config.yaml
n_layer: 15
d_model: 160
n_head: 2
n_kv_head: 1
head_dim: 64
d_mlp: 320
vocab_size: 8192
activation: "swiglu"
norm: "rmsnorm"
norm_place: "pre"
norm_eps: 1e-06
positions: "rope"
rope_base: 31900.0
rope_fraction: 1.0
qk_norm: true
attn_scale: 0.125
bias: "all"
tie_embeddings: false
parallel_block: false
init: "normal"
init_std_qkv: 0.0362
init_std_o: 0.0
init_std_up: 0.0362
init_std_down: 0.0
optimizer: "adamw"
lr: 0.00237
beta1: 0.9
beta2: 0.99
weight_decay: 0.034
lr_head: 0.00531
warmup_steps: 269
schedule: "wsd"
decay_fraction: 1.0
decay_shape: "pow"
final_lr_fraction: 0.1
batch_tokens: 16384
seq_len: 512
doc_mask: false
train_tokens: 188500000
steps: 11506
dataset: "wikipedia_en"
MLP neurons of a small language model. Each row is named by its layer, matrix (gate and up: input weights) and neuron, and shows model dimensions 0-159. Each number is 128 + 24 x the weight over its row's rms, rounded and kept within 0 to 255. Numbers have three digits each. A neuron's up and down rows have the sign that makes its largest values positive.
After each neuron's rows, "fires in" lists the words (lower case) most often at its 100 highest values on Wikipedia text that the model never trained on.

L4.gate53:149173100077137126107117122103136082136130119103104182125113090162090130127142122136145155137108134140147131104159137119157144092090110138096163111127117130114157165109144160063135097107131135171126181134162101137115120115137130109124117110098123127118141180194074128144111134133129144121096126124124152097093101094116119161142151124097109084115113163138174158145132163133128136154146090128163136127116108132132134139123136105140080108148131144109178118112157146121132122140072119
L4.up53:144154125121066116172147127111122131118160165111092085154080170099165123142104153114144133133137107103124160162093146099117142163113123078142110122106099113132105110126163080151128122117115149130136108123133121116131122161093095091134134119128138130117138129153146159059133084108143161110117106105151158115102113169133086141144140118110120112116079102118138129132116148110132118107114133109139151129076119119094196148161124142139143157124173156108116167102124096137120139110112086
fires in: "film", "album", "record", "career", "newspaper", "concert"

L4.gate240:138120145176169126135138145138155085143179123128125125135118130120125112123109138144137130168128142150129154145108138194138131138095172135100193076093121116107144116140157136117139097121105134155134139099096145124154158137154094120097142085142133108121099090154157123131131125124150113121120145151141106142167154134125146126164155121128138113112136067093116109149127155117118119160145097176160168101122161082136091104178142126111127120118094147176130107101140167126179094140105135
L4.up240:128133136152153152117123157117115144104129139150142078144124116103149118105146129124121141130127152108095154169129122144108150187096152135103087129150090134058117156118148139128104163090121098144127141122131112089170113158168149153170132092111120104120104115145111138154142154160086132160099124131159139099145109132082145127181101117153139143148142095144117131164131132163115137161101109132127139161121107114111134140160127118142145100117143133107095148132171096088108185157063136
fires in: "have", "has", "york", "with", "to"

L5.gate80:120148106163170091088149124147179102151119087099110106089104120102120164127117134159135142116103128128119102126124123118114118121151130125116075114154146133130097146135134116111090169072121076082110152094116118113131142125118131128137133115085094125180129139161149084100080131085149159095147106150142163097114107194106074103139137147118122110122125174140124099119173111125153148104160130131134156132116125125145153112113132104134111151135083123138120147121157134125157110165132136
L5.up80:092152166079120150165134154095128163116124134143160137136113141098119156092142111169147116162104134143140116140131121146120148130094174147101099116113149160136120149106109123108115168102120124094094150163129145131151157106127120161117123122125150087128103108116122134106079104126153224169092119132155088163142121114137123156132146093149118144137110124141131112093103151174150136114101140139136132129121188097114085141137114094161112102151105093111132140133144124132139088157157157
fires in: "film", "silver", "gold", "films", "character"

L4.gate274:130116115138168095123129141078126124136086124139151145134107125130113111125101132142129122066169144166144163139120171099130138154190084088151133153135158135097110130119112107131156103144090135095129135139157088169145147100128121125146107133156131110148124090156129123119114163125147102122113111135125197128135149141117102107077153109136146121103102113129127124123190167127088163117183134132137108136111160161117152163164123093121135148141097092165153146155150133146104144109157128
L4.up274:123154130138123129139111153106114146131183092094144088184092139135128183115126122126153139170183105152129155107119147120085160109112098125088145154126110143106100148096135135120141161092133125109119156096116125122105101152123129149052106120106127082108103109117097123094151130117185172118168114149153107144115149128098147134142109119146090122147155102118135103117115093144129133106094151131130131129131115140123120159090147128159121178101124101130140113126119133154110059132118103
fires in: "political", "democratic", "film", "legislative", "municipal"

L6.gate311:105132185157104168148120121111123143151155157132119124121157109121114132124099107098103118121115148148157107144119135140132138097107173134137193142111120142121141149148107098134138092118163137107095163130149098104127107139139100134129172163114125101145096136115123110139114093118125090126156132107086178127142140116178111128127134141121132151090128076136139124121143146119101136056199133117155129102144127165117151141123150203139111076130130110112096137112148085127171122128100120
L6.up311:143108136152140125138112118159092148121138151096170166126102121122135101172128123183153111103117137175087126101116146134138155106142118146130088142132118145103152117146130151139113104122164119106102122118183160070102131127151078104062130168151121119130172113078119137124088112133090085142156164127111103109124058112170132102152122139145135124102146112134093155131136115139126156113139181114157149143146150107095097108159116145151108109113128133116096119141148139124124131134133104
fires in: "and", "but", "were", "took"

L6.gate12:157109081118074117134127120120105105130165143115104099118115114104106144157120145128133089120098143124104089157168113128110167101154096127134120110095134137136112141165132096126099103095155112143161168128110112142129113149115109117134112125092124125179104181171142084140141185117152122149125080137113107092111105133076115120132144144075113158107159158129119125124129121119131122109138125141122125177144103070148138121150164138103152161130119167142151093121108097076147138122094105
L6.up12:160141130128106113078156144125122125152105181117116143121119104150139125097196090116118109112136138123097123126107108109190102094142125100133195137121090113166130113102106150111109119134134120143120123130122166174092127128089158123130088136152114170094165160148135174122129126081119121121150131099118146120118142088122150124138104107092117106123124129167129109137112158133120153160142107156173098121092172123139177088145122163123099124131164104142131108152136142130091146147147158
fires in: "from", "not", "served", "malaysia", "fort"

L10.gate44:103161116111113173139163116090135151143133165133127131119099070148121147103122154143160134101158124161133129119163131082140145142142085146145131145113134199129155139162146125154148147133114104154121153149097108133156122105158161126109105157131111158068150096140123106169093126096091122109153085157173132143147139103125171151077124154127125168131140142148123097140136108099119129129181131129113116123123147112102136114123107165141075134135088124089128116154151115142122132082124107
L10.up44:145094167125099134124129112112119098160151098169104131105101117141116157100118132119087077098134182124097146140122169144146131092111118133087147153125103143110147147155128121146124143143129143118127110132164153142133088148118155145136123107147171115147123091133147108109128109166121135156128118100146136187143135071116102133121094193114096121084125089161105143144120108114136091119132144064139140127119142105140126123123082151103130039117104138106143137110156126108115132146130111
fires in: "is", "were", "based", "was", "are"

L10.gate25:167138199140122086174095121123128108107122102098121145112090102105120120122159124109151154123143119110137156126156114095149100154128136137137121144101099130086093155169149164127144140107113123115111134143116100097123092151149142083138145135137155138151143108123164105164097137116079162102118128146106104153097108086115111121118125114117109100147102064115144092106129100103134152109139114119117138154098091170104136087113160133124065174120137149095152140128099109147097129125110106
L10.up25:130121137178148103086130105154129109139079142139069137138080174120120143157193182122113115100137147129147138127120147117131128128093124117125086145111125110113144107151123148143118140108139145125137108103175088141117117119118127126108121134121108078124141089138142130199099098123121098113115132153100123163136151130083111155138119092096140106109084120183140104176143080099145122127155093117125143171161109166128162098114170129131118113119114116132101095116128147146130137102135136
fires in: "n", "w", "born", "l"

L5.gate42:108152083101140085144147163139143109111144126136080084103133108111109155106189162133123146139134142127118124114126141111079164186155157130127150138097130128131118146170097156103085120096094107141140151108131104129126131098132115159155089110133137134133119128090171105107109163111117139120127120158163158081147117119139138142119100119118134113104151074079156180131117149142111153149114105154162110129105135095118093083165119131081146115143118141119164164127144100102120130139107127
L5.up42:166117103147106109134142149122132139156108113143110111114130116139127124144122136086178138135156180169164143137111129171087093118131139153105127137137154137077134109150105165094117129151119101094147120127148149205121119118158135113176092109139136140140108142098095138156128152102118170145093166151116134127113147126133103144113120091104145094143161143124167124128141108141134148132186121182141116145109133104127141120100113116134097160084135102123184120103145098121157164093153164
fires in: "of", "film", "low"